config.toml
n_kv_head = 2
vocab_size = 2048
norm = "layernorm"
bias = "none"
tie_embeddings = true
parallel_block = false
lr = 0.00988
beta1 = 0.93
lr_head = 0.00671
schedule = "wsd"
decay_shape = "linear"
final_lr_fraction = 0.0
seq_len = 512
dataset = "wikipedia_en"
MLP neurons of a small language model. Each row is named by its layer, matrix (down: output weights) and neuron, and shows model dimensions 96-159. Each number is 200 + 40 x the weight over its row's rms, rounded and kept within 0 to 999. A neuron's up and down rows have the sign that makes its largest values positive.
Before each neuron's rows, "fires before" lists the tokens most often just after its 100 highest values on Wikipedia text that the model never trained on. A number after a token or word is its count.

fires before: "\n" 25, " He" 14, " In" 13, " The" 8, "\"" 6, " She" 4
L8.down280,259,249,278,233,235,221,232,159,126,240,241,178,193,243,170,210,245,156,186,200,206,254,187,192,175,101,254,165,306,203,148,142,153,193,203,195,236,220,169,231,235,200,172,203,214,146,224,165,209,199,193,186,190,139,254,171,204,263,144,168,174,164,193,130

fires before: " |" 56, "\n" 24
L2.down188,188,200,167,197,187,233,194,219,259,180,254,163,231,193,153,237,201,242,235,212,134,256,245,205,178,197,201,206,130,251,155,173,180,129,156,212,239,188,145,210,210,135,182,228,185,179,184,215,243,193,150,198,159,214,186,209,174,171,212,165,184,235,250,139

fires before: " " 35, " 18" 4, " 21" 4, " 1" 4, " 2" 4
L4.down67,234,158,215,190,170,241,177,244,205,226,223,149,243,249,186,221,200,107,231,215,220,204,140,115,197,212,201,229,229,233,150,241,160,146,164,198,195,199,231,231,188,177,261,190,134,220,199,238,197,174,160,171,218,142,283,170,177,220,252,197,180,236,131,206

fires before: " the" 38, " to" 8, " by" 7, " a" 4
L5.down4,222,167,181,161,196,218,280,154,208,128,122,209,180,174,211,137,245,225,216,226,176,224,193,138,163,152,185,238,250,227,189,184,191,158,228,202,227,170,133,196,252,191,196,164,177,115,163,161,205,186,211,197,234,233,269,132,260,272,174,293,245,139,239,186

fires before: " " 30, " 5" 10, " 1" 10, " (" 6, "\n" 5, "op" 5
L4.down289,224,165,225,191,249,216,107,241,209,192,212,156,241,229,238,181,306,120,165,222,156,190,206,225,168,226,176,224,193,235,184,279,211,182,182,200,244,175,130,170,194,197,209,253,294,138,163,271,188,205,184,289,201,207,142,159,213,181,157,253,228,236,139,224

fires before: " |" 34, "%" 14, " (" 7, " m" 7, "ence" 4
L6.down102,137,163,147,226,170,227,239,186,169,169,179,167,236,279,195,157,234,230,225,187,180,164,196,208,203,213,243,197,254,225,219,158,222,131,208,243,285,189,212,157,154,262,276,197,146,194,221,164,176,256,287,166,262,196,177,228,222,202,172,212,196,206,258,134

fires before: "\n" 100
L4.down93,263,227,200,228,209,213,140,216,153,221,230,143,168,169,201,174,154,125,201,201,217,230,199,240,138,175,255,147,119,158,167,129,150,277,152,236,217,158,239,195,191,143,157,203,239,170,277,221,131,278,149,181,214,189,262,276,113,214,201,215,145,271,199,184

fires before: " |" 31, "ball" 9, "al" 7, "50" 4
L2.down284,168,194,223,224,170,180,245,181,224,247,187,246,233,175,205,195,243,239,218,153,149,179,229,182,230,181,168,208,165,162,211,98,229,175,180,263,206,236,148,148,256,131,157,211,264,247,200,189,260,136,255,208,204,236,172,195,263,221,158,206,159,256,148,204

fires before: "ed" 54, "ing" 12, "s" 4, " that" 4
L8.down234,285,209,225,188,148,244,204,203,219,215,181,176,135,139,233,237,219,179,229,124,221,194,189,269,192,151,155,197,171,147,198,185,162,274,143,220,235,153,147,162,193,201,257,275,305,225,147,168,238,232,187,225,240,246,244,255,177,174,180,132,175,191,150,165

fires before: "\n" 36, " In" 10, " He" 8, " " 7, " The" 4
L4.down283,261,153,198,250,231,144,234,184,189,251,286,181,212,215,161,227,188,150,165,198,203,231,177,184,194,168,235,226,257,207,125,198,198,224,223,224,153,187,253,206,237,236,131,202,203,206,195,192,155,213,212,160,219,186,136,157,231,230,192,99,211,256,265,206

fires before: "-" 78, "\n" 22
L8.down69,186,234,202,202,256,133,130,216,200,192,147,188,285,202,157,178,181,164,217,192,182,220,250,172,248,120,162,202,142,163,146,143,189,201,183,249,263,149,177,168,167,334,184,134,225,207,159,172,234,262,221,182,199,198,223,224,224,243,179,236,191,206,208,217

fires before: "\n" 51, " 1" 5, " Car" 4, " " 4
L4.down44,190,213,135,271,177,196,195,136,212,99,159,150,197,197,200,195,215,178,223,237,189,83,224,242,169,207,195,249,216,247,256,180,322,194,196,242,245,289,177,144,207,208,225,158,176,161,177,234,149,182,154,214,210,244,114,199,196,184,232,191,266,221,173,235

fires before: " |" 25, "\n" 24, " is" 7, " " 6
L6.down22,160,194,165,205,215,181,198,203,177,210,210,129,165,148,252,271,195,196,173,229,263,135,277,146,168,163,145,256,165,132,183,176,193,212,232,153,173,209,244,228,185,187,233,164,239,227,189,272,210,175,201,242,196,273,194,186,256,266,167,172,235,171,151,199

fires before: "\n" 52, " " 20
L4.down173,180,196,231,144,265,142,251,200,191,164,165,230,229,226,160,205,205,179,259,196,191,135,127,202,245,214,242,187,185,281,232,155,181,162,200,186,252,200,237,210,201,196,200,251,274,198,240,196,213,227,206,273,204,138,119,110,171,211,184,141,165,222,165,150

fires before: " |" 18, "." 18, ")" 8, " (" 7, ":" 7, " " 6
L8.down448,181,250,262,261,208,230,265,234,132,253,194,229,204,199,190,204,213,210,214,151,219,178,205,206,246,166,180,304,177,233,214,249,120,236,258,138,246,196,140,205,188,165,235,213,232,194,188,188,179,186,188,202,103,185,180,201,195,232,185,256,167,233,230,233

fires before: "s" 23, "it" 9, "ing" 5, " An" 5, "er" 5, "tt" 5
L8.down212,219,224,243,201,211,143,216,251,190,212,253,180,143,180,200,282,118,176,201,140,254,254,144,206,198,254,154,184,245,221,187,178,187,222,203,269,206,223,198,110,230,122,156,213,235,196,267,189,225,253,189,214,199,202,187,211,128,200,201,216,163,179,262,82

fires before: "\n" 24, " be" 9, " not" 8, " have" 8, " " 6, ":" 6
L5.down186,141,191,186,264,186,189,325,213,273,140,170,179,186,147,151,162,198,176,213,240,210,192,239,189,190,183,220,261,165,206,174,195,283,131,213,224,216,168,190,183,213,169,248,241,212,161,150,159,206,164,168,227,214,206,224,177,128,228,173,235,172,236,189,131

fires before: "ed" 21, "al" 10, "if" 9, "ation" 9, "ing" 7, "ative" 6
L6.down54,178,184,155,198,222,191,183,201,161,206,313,197,207,150,236,210,153,164,194,129,201,257,250,181,186,166,171,211,110,203,117,207,193,243,161,181,236,164,279,210,196,208,278,204,183,276,212,224,181,129,178,172,211,261,243,131,188,271,207,168,221,219,203,169

fires before: "duc" 21, "te" 8, "b" 6, "f" 5, "mo" 5, "vi" 5
L8.down490,191,231,205,163,188,177,246,213,169,182,151,148,201,192,207,238,252,183,192,209,282,173,209,181,238,124,197,169,146,192,156,191,215,185,186,176,187,219,242,190,212,197,171,149,214,252,154,208,222,173,218,192,222,199,220,169,136,171,117,278,212,245,250,220

fires before: "." 22, "," 14, " in" 11, " of" 11, " " 5, " and" 5
L8.down394,148,220,243,275,200,280,142,201,159,209,195,183,137,111,149,288,205,211,209,240,170,184,190,232,165,201,188,225,154,237,187,199,160,251,265,138,219,201,225,201,176,270,208,180,204,181,144,198,161,151,163,233,174,218,166,274,217,189,176,197,225,211,202,171

fires before: " |" 36, ":" 6, "." 6, " November" 5, "93" 4
L4.down80,203,201,221,226,201,192,180,174,158,227,202,213,207,183,219,176,193,259,178,237,177,165,156,212,247,244,144,200,251,219,232,269,204,251,230,229,221,193,179,104,233,133,157,234,159,188,114,191,181,189,186,141,200,242,257,197,162,210,248,263,233,250,163,198

fires before: " " 38, " 1" 9, " 5" 9, " 6" 7, " 0" 5
L8.down122,299,210,193,188,177,223,181,183,220,202,183,206,230,177,226,290,184,230,185,232,187,174,157,250,192,235,276,217,237,218,230,182,243,136,147,209,121,241,267,254,191,211,222,191,186,204,228,195,207,143,261,282,237,114,169,190,194,115,276,208,231,259,143,148

fires before: " |" 18, "," 15, ":" 12, "." 8, "°" 7
L4.down267,224,270,267,196,166,210,192,215,221,183,191,271,167,176,128,179,203,148,201,170,179,245,201,149,270,241,244,155,220,154,211,209,179,225,174,141,248,269,210,236,188,206,233,197,229,195,191,168,146,192,140,208,183,165,179,136,147,147,195,257,263,239,227,190

fires before: "y" 16, "or" 10, "ed" 10, "le" 6, "es" 5, "N" 5
L5.down364,239,205,157,256,145,238,188,164,136,169,138,172,214,159,204,213,180,180,235,233,176,173,153,205,288,159,247,265,137,252,178,235,239,199,180,191,149,167,176,158,261,94,257,176,230,217,133,241,191,275,140,196,178,227,182,162,171,262,276,201,222,244,151,169

fires before: "\n" 26, " " 21, " —" 14, " 4" 4, " 0" 4, " 1" 4
L5.down55,266,134,182,199,221,155,223,265,222,192,213,221,198,152,193,169,187,202,205,181,328,189,214,216,184,173,203,201,274,199,220,180,206,171,201,145,218,223,156,186,165,173,255,197,183,159,221,163,175,237,195,174,235,139,210,212,282,269,210,109,195,180,205,180

fires before: "|" 83, "\n" 8, "|---|---|" 5
L4.down254,205,148,165,198,194,186,277,261,212,188,175,221,226,197,181,141,241,174,267,200,147,160,187,229,167,160,158,189,142,156,205,209,189,208,257,229,154,190,204,178,163,182,229,201,252,211,112,159,159,247,174,179,252,140,221,213,183,200,226,184,238,264,211,209

fires before: "°" 25, "2" 8, "0" 6, "1" 5, "000" 5, "5" 5
L8.down10,200,222,180,134,242,192,185,176,195,197,121,205,248,196,271,296,178,188,256,211,188,223,182,188,209,186,232,153,228,197,214,160,185,236,171,230,205,204,234,255,101,165,162,214,193,161,189,205,189,162,212,240,231,270,168,152,211,150,220,143,192,172,214,207

fires before: "\n" 22, "." 19, " In" 8, " The" 6, " He" 6
L5.down17,224,194,212,209,203,229,250,238,134,255,224,252,122,213,175,244,237,150,209,244,206,192,205,268,182,174,231,166,251,213,118,193,117,227,186,156,177,158,265,223,152,210,135,197,151,136,205,133,196,219,149,156,218,211,264,151,225,237,112,130,183,220,220,117

fires before: " |" 30, " back" 12, "." 9, " pro" 8, "\n" 8
L4.down226,121,201,293,248,202,167,209,229,205,227,257,210,258,191,139,127,168,144,256,167,238,243,232,187,201,169,173,225,172,199,163,231,239,179,168,195,200,199,105,203,169,193,218,226,171,241,193,156,203,189,252,191,198,171,247,153,194,157,216,239,249,197,186,245

fires before: " |" 40, "s" 12, "′" 6, " p" 6, "%" 5
L5.down491,121,179,140,180,260,220,261,158,224,162,243,203,141,209,184,232,188,263,152,238,155,217,219,249,269,189,222,187,184,243,200,243,261,237,232,159,214,171,196,147,253,301,280,212,239,188,217,172,122,157,142,244,176,148,183,167,180,289,170,133,245,209,203,227

fires before: "," 47, "." 18, " he" 4
L5.down298,216,264,238,160,206,219,164,258,197,221,325,215,215,123,241,102,163,179,232,185,174,264,200,163,229,206,165,220,189,136,170,129,198,194,187,234,198,225,173,237,221,178,152,267,208,197,162,313,209,113,208,146,122,103,211,189,229,196,216,191,209,206,193,238

fires before: " |" 23, "/" 11, " (" 11, "other" 8, "ed" 6, "." 5
L4.down1,183,166,152,190,148,250,188,224,163,214,252,119,237,181,225,188,256,176,228,200,179,248,224,220,190,292,161,210,213,241,183,110,181,194,158,219,162,197,144,165,216,190,291,271,125,216,187,186,176,184,214,175,186,253,250,170,112,205,227,206,285,190,172,136

fires before: "s" 49, "form" 7, " |" 6, "tic" 5
L6.down459,177,169,220,230,224,234,208,158,215,132,246,142,289,214,122,153,255,212,143,143,192,255,228,226,219,158,251,154,221,249,213,246,168,222,200,157,193,261,216,238,239,182,237,195,214,240,180,253,205,165,264,192,135,245,174,167,205,232,178,230,140,202,188,228

fires before: "ft" 19, "e" 11, "day" 10, "at" 6, "mm" 6, "°" 5
L5.down94,225,198,200,172,195,199,150,223,181,199,189,198,212,238,244,150,141,147,237,158,232,237,142,177,224,249,186,223,172,250,204,210,222,245,244,248,169,147,230,189,227,269,250,225,221,283,165,232,226,206,179,286,192,175,131,217,231,213,170,210,225,195,220,217

fires before: " |" 38, "\n" 14, "o" 6, "ent" 4
L2.down95,174,206,198,140,143,196,176,223,179,174,136,180,157,190,154,235,159,212,193,225,280,225,184,229,181,181,152,184,169,231,183,142,203,157,244,185,261,233,80,203,187,246,187,233,203,206,156,215,234,260,160,173,242,188,210,219,247,147,154,270,204,220,168,215

fires before: "s" 22, "op" 12, "r" 8, "x" 5, "ham" 5
L8.down347,213,184,226,206,164,220,170,177,171,183,185,157,170,223,192,199,102,208,109,191,225,223,135,229,256,167,202,266,197,277,219,233,197,135,146,290,120,137,247,174,186,249,192,246,206,233,211,151,197,161,274,202,152,144,141,210,158,202,244,168,218,199,103,215

fires before: "\n" 32, " " 19, " 18" 4, " 19" 4
L2.down96,240,171,101,191,186,192,129,263,221,213,193,250,187,139,153,225,144,249,244,137,132,229,210,253,174,203,205,128,240,207,234,208,253,234,246,193,170,204,198,147,200,157,221,157,201,220,179,183,170,218,205,222,205,127,248,212,227,248,189,258,235,167,183,226

fires before: " |" 31, "." 11, "ation" 6, "ip" 4, "2" 4, ":" 4
L5.down211,112,209,181,215,202,183,201,111,191,142,109,255,152,270,258,163,179,241,188,211,230,148,212,176,183,160,126,241,154,182,235,190,209,164,224,284,250,126,162,187,191,180,226,156,214,205,207,198,198,203,151,251,206,246,118,186,188,238,227,217,189,235,258,150

fires before: "W" 28, "N" 25, "E" 13
L6.down498,132,258,191,131,252,212,174,195,232,265,191,237,191,158,140,182,193,122,245,300,255,262,168,216,166,145,235,228,208,195,165,249,146,187,223,192,152,291,179,172,239,203,212,169,163,87,187,198,270,206,209,224,186,206,172,290,177,222,265,289,212,175,228,206

fires before: " " 19, " /" 19, " 5" 10, " 1" 9, "\n" 4, "t" 4
L6.down178,212,172,234,247,160,217,194,201,227,172,163,176,145,186,131,167,154,162,247,176,241,187,223,141,174,164,211,171,176,210,218,217,237,180,168,221,181,191,135,226,241,203,194,157,251,187,232,164,248,160,152,249,227,220,166,198,177,208,185,297,176,217,151,224

fires before: "\n" 30, " " 14, " 0" 11, " 1" 5, " 14" 4
L5.down216,214,171,223,138,244,189,196,189,245,276,277,220,175,185,222,213,204,142,234,173,238,210,203,183,177,252,227,155,149,93,159,217,230,273,161,224,247,186,194,142,241,252,195,155,214,186,124,176,167,165,197,229,182,166,191,205,269,213,235,245,193,184,173,270

fires before: "\n" 27, " 1" 7, " 0" 7, " 4" 6, " 13" 4
L5.down170,199,204,224,202,235,231,218,168,209,242,203,179,208,135,235,174,139,129,220,235,244,201,137,218,214,151,246,190,258,240,167,184,202,203,200,207,227,165,190,228,150,172,222,184,244,220,142,272,301,121,198,246,146,213,168,206,194,150,151,229,268,250,119,220

fires before: "ed" 37, "ing" 9, "s" 7, "able" 6, "ation" 5, " to" 4
L8.down139,222,213,199,158,178,214,267,268,208,226,198,224,206,242,240,260,203,229,213,234,138,279,220,165,216,155,189,235,148,178,204,232,194,237,207,201,162,188,261,203,166,214,262,265,193,266,211,158,248,163,171,164,160,218,209,183,120,221,161,200,178,318,203,214

fires before: "ne" 17, "e" 10, "rect" 8, "ed" 8, "ff" 6, "g" 6
L8.down314,235,194,197,162,236,186,128,233,233,248,202,129,239,206,283,225,202,201,269,186,171,144,186,218,242,181,250,217,127,146,217,168,157,229,136,207,218,165,202,133,237,175,191,178,221,308,183,246,225,156,133,174,184,154,156,185,230,191,166,209,188,260,204,209

fires before: " to" 13, " the" 12, " in" 9, " a" 7, " from" 6, " on" 5
L8.down201,194,214,211,208,266,277,218,143,170,183,181,171,282,240,209,163,213,218,228,182,183,242,199,134,190,216,189,178,214,232,170,185,172,177,180,267,159,138,164,182,206,205,208,159,186,215,299,184,265,186,231,224,251,214,232,128,226,219,211,261,204,224,181,148

fires before: "," 26, " 19" 19, "." 7, " 2024" 4, " 2016" 4
L8.down281,159,284,241,111,199,215,163,176,259,218,141,190,233,170,141,200,196,282,299,222,196,205,171,264,158,256,158,243,107,183,163,122,173,211,219,209,182,192,44,183,189,243,202,191,213,194,246,212,187,261,232,170,164,225,178,215,213,227,279,136,220,247,170,256

fires before: "\n" 14, " 2" 13, " 1" 10, " " 10, " 0" 9, " −" 8
L5.down267,171,222,175,245,181,194,124,157,212,228,239,196,149,234,152,215,170,229,233,221,252,201,222,210,203,187,138,260,220,258,225,241,177,168,154,240,244,161,268,219,165,162,231,202,160,260,220,220,258,223,225,259,222,221,149,179,171,97,197,257,161,238,166,215

fires before: "|" 62, "\n" 24, "-" 5
L4.down388,194,257,189,179,207,230,197,213,221,261,213,187,228,208,164,210,180,217,189,223,185,219,266,170,202,192,172,213,199,177,223,201,153,175,166,198,172,188,171,186,178,295,234,155,210,157,178,225,189,252,184,151,168,195,239,208,136,199,220,194,167,249,189,185

fires before: "-" 96
L8.down317,112,166,133,255,295,237,185,173,231,258,173,204,183,217,183,192,179,191,161,183,187,214,241,275,234,164,212,222,193,171,221,234,179,262,206,227,163,191,201,192,176,231,204,173,172,7,153,176,242,234,157,206,171,219,164,184,238,218,219,216,207,190,320,171

fires before: "," 26, "." 12, " to" 8, " he" 4, " and" 4, "s" 4
L8.down134,179,261,171,218,265,234,225,223,187,217,218,159,240,273,237,159,193,213,234,193,247,251,207,249,220,190,215,146,187,188,219,197,174,190,246,180,160,285,174,165,239,193,179,249,192,181,256,174,169,199,206,185,161,121,219,215,250,195,264,187,183,184,233,219

fires before: "ci" 23, "und" 10, "cc" 9, "ur" 7, "ph" 4, "vi" 4
L2.down3,200,201,241,257,205,160,222,268,247,204,231,253,220,289,168,207,226,245,202,197,171,194,227,117,176,191,243,122,238,179,250,175,196,207,201,288,199,156,254,230,153,191,217,189,214,151,178,197,219,269,196,90,126,226,252,238,207,176,203,219,221,136,214,198

fires before: " |" 54, "." 11, ":" 4
L4.down408,214,216,206,165,188,138,169,172,239,177,201,128,148,229,143,199,172,248,232,213,140,133,151,161,227,112,143,175,133,258,190,232,159,216,191,214,202,173,191,172,178,197,167,221,179,209,167,150,224,188,196,189,181,176,222,220,233,170,272,273,180,223,173,216

fires before: "\n" 100
L8.down89,171,226,250,210,172,194,225,206,173,130,199,175,195,150,191,115,214,183,244,201,304,226,219,195,165,227,134,182,181,153,222,167,180,201,201,226,189,183,138,132,209,251,151,231,201,156,177,190,184,181,174,152,229,195,168,194,146,233,179,193,213,254,174,224

fires before: " |" 37, "\n" 20
L2.down465,136,219,237,245,207,279,267,164,156,152,199,265,248,196,237,213,265,233,163,122,146,192,163,179,163,240,177,181,221,223,222,187,276,153,184,175,207,142,249,243,219,194,200,112,251,215,190,232,186,169,207,200,154,229,160,274,165,172,122,202,155,273,190,202

fires before: "\n" 28, "-" 15, "ic" 9, " (" 7
L5.down382,265,243,225,188,262,206,146,222,168,236,230,243,122,158,212,243,186,157,160,225,249,207,175,173,199,248,281,205,186,173,195,227,190,235,205,270,211,245,213,258,257,158,236,202,169,123,135,193,226,200,179,249,167,175,227,260,134,204,179,186,217,274,148,227

fires before: " by" 23, " in" 13, " to" 11, "." 9, " as" 7, " for" 4
L8.down61,198,162,282,223,270,197,160,180,187,212,180,156,143,200,127,226,167,230,195,132,150,170,284,154,138,280,192,246,222,124,145,212,113,212,210,225,153,295,227,265,249,188,165,149,187,202,205,181,168,174,210,140,281,264,197,262,210,226,195,169,161,252,242,141

fires before: " |" 41, "\n" 27, ":" 5
L2.down89,167,186,223,155,192,150,271,236,174,238,226,117,199,142,192,261,220,258,212,206,198,224,233,179,196,259,151,245,230,263,226,212,222,197,212,188,265,200,198,220,228,252,212,220,214,212,265,150,224,214,203,215,189,151,183,216,227,172,175,173,176,161,191,179

fires before: "\n" 36, "N" 9, "s" 8, "d" 7
L2.down334,264,255,182,173,205,177,176,170,205,185,167,213,142,212,193,176,238,163,244,224,246,268,192,106,212,110,172,184,163,246,224,196,149,158,193,175,186,195,194,148,183,217,199,216,222,249,231,219,182,250,238,209,263,239,268,120,189,107,219,155,170,240,271,165

fires before: " |" 66, "," 12, ")" 6, "55" 4
L8.down329,146,211,237,197,186,220,204,224,225,243,248,229,240,220,207,295,281,161,136,170,212,237,244,196,269,232,167,234,198,239,212,200,156,191,160,187,244,220,241,189,115,219,138,164,170,205,252,182,208,196,212,218,157,193,239,237,140,190,157,265,101,251,200,213

fires before: " " 24, "\n" 16, " 0" 12, " 1" 10, " −" 8
L4.down228,167,245,192,255,251,150,264,209,213,195,229,152,315,245,138,211,121,213,230,213,226,120,192,187,207,195,112,258,270,213,232,147,222,191,186,237,219,212,259,144,152,167,231,265,184,249,151,156,168,219,283,208,191,156,122,172,252,208,234,166,125,156,149,228

fires before: " |" 24, "," 18, "." 14, "–1" 5, ":" 4
L2.down402,219,170,294,164,148,248,176,188,199,193,216,283,182,159,177,176,230,146,168,179,181,180,178,215,242,253,132,258,170,208,176,173,227,139,209,240,287,151,236,225,207,156,255,214,188,212,233,170,225,266,186,242,249,193,157,203,147,172,202,287,197,319,145,185

fires before: " " 23, "ed" 12, "e" 11, "A" 9
L8.down130,233,172,131,267,191,262,185,180,240,165,211,86,264,224,138,195,172,178,200,214,190,158,238,206,245,276,206,200,171,193,221,207,197,155,169,232,127,173,191,154,164,220,149,207,194,192,174,235,188,210,185,211,205,214,206,277,221,191,227,214,240,279,243,201

fires before: " " 39, " Total" 5, " Ma" 4, " At" 4
L2.down476,192,258,166,264,263,213,227,235,257,261,162,210,230,195,215,232,176,207,186,220,177,234,189,226,182,156,245,217,184,278,199,249,158,193,189,172,224,203,210,240,188,157,218,186,221,151,274,182,241,184,188,222,208,188,214,200,233,184,206,176,203,143,202,167

fires before: "\n" 33, " The" 21, " A" 5, " In" 4, " This" 4
L2.down143,214,179,176,271,145,232,254,206,174,225,201,218,237,214,207,179,220,115,190,212,161,173,164,239,173,164,183,198,279,260,95,223,213,167,147,210,236,221,246,288,218,246,167,223,225,195,168,163,211,160,203,150,165,217,214,255,273,195,237,141,177,218,194,158

fires before: "p" 20, "per" 12, "press" 10, "ec" 6, "ten" 6
L8.down311,221,190,194,159,248,151,188,166,208,215,196,182,247,251,203,175,152,155,221,243,226,153,250,275,242,156,182,253,247,118,164,206,212,244,244,203,142,275,210,187,219,191,238,191,187,176,189,146,233,202,137,195,182,250,201,168,264,158,202,212,130,152,266,167

fires before: " |" 18, "%" 17, "." 10, "98" 4, " " 4, " million" 4
L2.down470,231,163,174,216,255,184,191,152,230,169,163,187,203,184,159,206,225,223,239,142,159,247,173,208,268,260,187,202,183,220,173,244,186,202,190,276,251,217,228,244,228,299,197,274,260,166,209,174,186,117,224,209,211,212,164,167,116,192,249,193,192,170,234,215

fires before: " |" 50, "." 4
L6.down112,214,218,264,193,217,194,157,123,184,244,162,202,221,223,197,225,161,211,163,149,156,252,164,206,186,159,201,275,133,172,174,274,164,130,164,225,206,203,187,198,175,263,133,103,225,221,205,181,181,222,273,217,202,208,163,158,271,230,224,236,190,192,180,217

fires before: "\n" 26, " 0" 22, " 1" 6, " " 4
L2.down346,210,249,162,163,225,155,186,182,203,217,226,236,195,197,136,251,222,202,171,242,170,132,257,200,263,232,231,156,155,131,204,249,175,154,186,210,260,203,235,171,188,193,162,147,199,235,199,144,174,236,211,180,272,155,172,200,205,221,237,238,128,247,181,270

fires before: " |" 64, "\n" 8
L2.down290,255,185,237,160,166,218,179,210,232,245,171,162,147,218,137,220,189,202,124,231,153,216,204,193,163,204,284,209,239,92,145,240,239,243,255,196,206,168,208,221,157,222,175,226,241,218,243,210,164,241,253,225,182,253,199,248,149,170,205,245,226,234,168,126

fires before: "s" 55, "W" 18, "E" 10
L2.down101,217,181,179,191,225,147,191,220,271,158,142,222,215,233,194,172,163,201,153,242,182,247,155,153,142,204,225,204,163,224,258,182,319,123,179,248,149,167,182,233,220,155,257,248,308,133,292,161,168,226,221,205,174,198,222,159,215,191,260,211,218,189,192,201

fires before: "|" 70, "\n" 5, "ed" 4
L4.down269,275,275,154,201,157,261,206,224,262,185,188,281,184,221,175,171,145,211,216,164,217,175,252,199,171,78,184,180,201,228,194,202,209,168,228,212,235,197,260,174,224,179,261,200,164,216,213,148,249,209,203,196,172,168,280,196,214,213,209,140,230,220,227,219

fires before: "\n" 21, " 0" 18, " " 12, " 5" 6, " 3" 5
L5.down421,211,202,290,190,212,187,197,233,264,160,268,177,223,263,175,242,180,240,214,183,174,261,187,155,239,204,138,184,198,158,287,185,184,300,182,206,190,202,238,185,196,175,179,239,208,130,206,167,237,202,262,292,196,191,164,176,265,157,163,163,163,240,165,231

fires before: " |" 33, "," 17, "th" 10, "." 8
L5.down309,265,196,205,190,202,126,236,251,246,242,246,157,127,178,216,152,171,268,176,221,184,87,237,184,240,184,203,267,179,232,181,229,179,228,215,206,222,181,156,213,117,158,210,195,171,194,218,171,193,184,231,182,184,178,240,226,179,190,188,205,129,172,203,218

fires before: " |" 52, "\n" 33, "′" 4, "ish" 4
L8.down257,169,204,154,215,229,261,185,195,209,174,214,185,260,254,222,112,237,162,187,290,179,133,139,198,208,224,217,164,201,168,185,169,217,142,260,248,169,132,229,237,262,198,247,259,73,233,172,190,140,195,263,176,151,248,152,171,198,209,217,225,185,184,212,246

fires before: " the" 44, " his" 6, " a" 5
L6.down327,209,194,173,111,156,186,215,195,314,168,184,213,225,255,152,217,249,241,134,230,215,165,166,227,257,170,175,181,219,206,231,195,180,184,222,163,173,165,251,182,181,227,167,200,236,220,214,181,185,204,246,149,249,187,171,182,260,237,225,286,281,233,215,241

fires before: "p" 19, "per" 11, "press" 11, "ten" 8, "c" 7
L4.down63,215,221,170,168,307,181,149,208,150,262,219,179,191,195,227,185,186,200,157,211,267,149,244,187,156,183,211,284,144,153,228,193,253,110,224,223,190,255,181,187,189,111,207,232,205,113,222,145,237,213,187,190,153,165,178,234,213,204,154,190,176,192,206,162

fires before: "\n" 26, " " 13, " 1" 11, " 19" 6, " 2" 5, " T" 5
L6.down250,170,208,260,192,217,198,176,132,214,177,226,154,226,277,199,204,225,137,221,138,145,181,147,215,229,227,210,154,190,180,252,249,204,190,242,220,226,183,206,155,192,211,194,264,132,224,183,173,121,134,263,234,193,199,121,176,183,151,228,221,154,235,185,212

fires before: "," 53, " |" 5, "." 4, " he" 4
L8.down6,171,233,196,193,169,264,203,208,181,274,170,211,172,233,174,196,230,157,167,218,109,179,206,147,205,212,204,189,211,205,211,171,128,285,185,187,265,145,197,172,148,180,191,165,192,209,217,233,232,227,200,271,143,114,228,122,167,207,226,179,233,228,280,147

fires before: "\n" 41, "The" 9, "M" 6, "American" 4
L4.down72,237,240,134,207,249,294,238,204,250,225,205,270,112,175,270,167,169,243,240,173,261,150,195,232,98,213,289,226,172,223,224,223,214,93,261,239,160,216,127,157,212,139,218,176,193,232,208,220,180,290,173,168,185,199,189,225,197,168,208,185,237,232,220,205

fires before: "al" 18, "n" 10, "ation" 10, "y" 9, "ed" 6, "ator" 6
L8.down378,285,199,210,181,195,265,212,198,145,212,161,162,192,171,192,243,266,176,241,123,249,269,175,184,211,204,205,196,165,177,204,189,180,162,163,145,142,110,152,191,242,182,227,240,203,217,136,207,231,158,144,204,202,205,154,151,201,234,183,232,237,169,261,227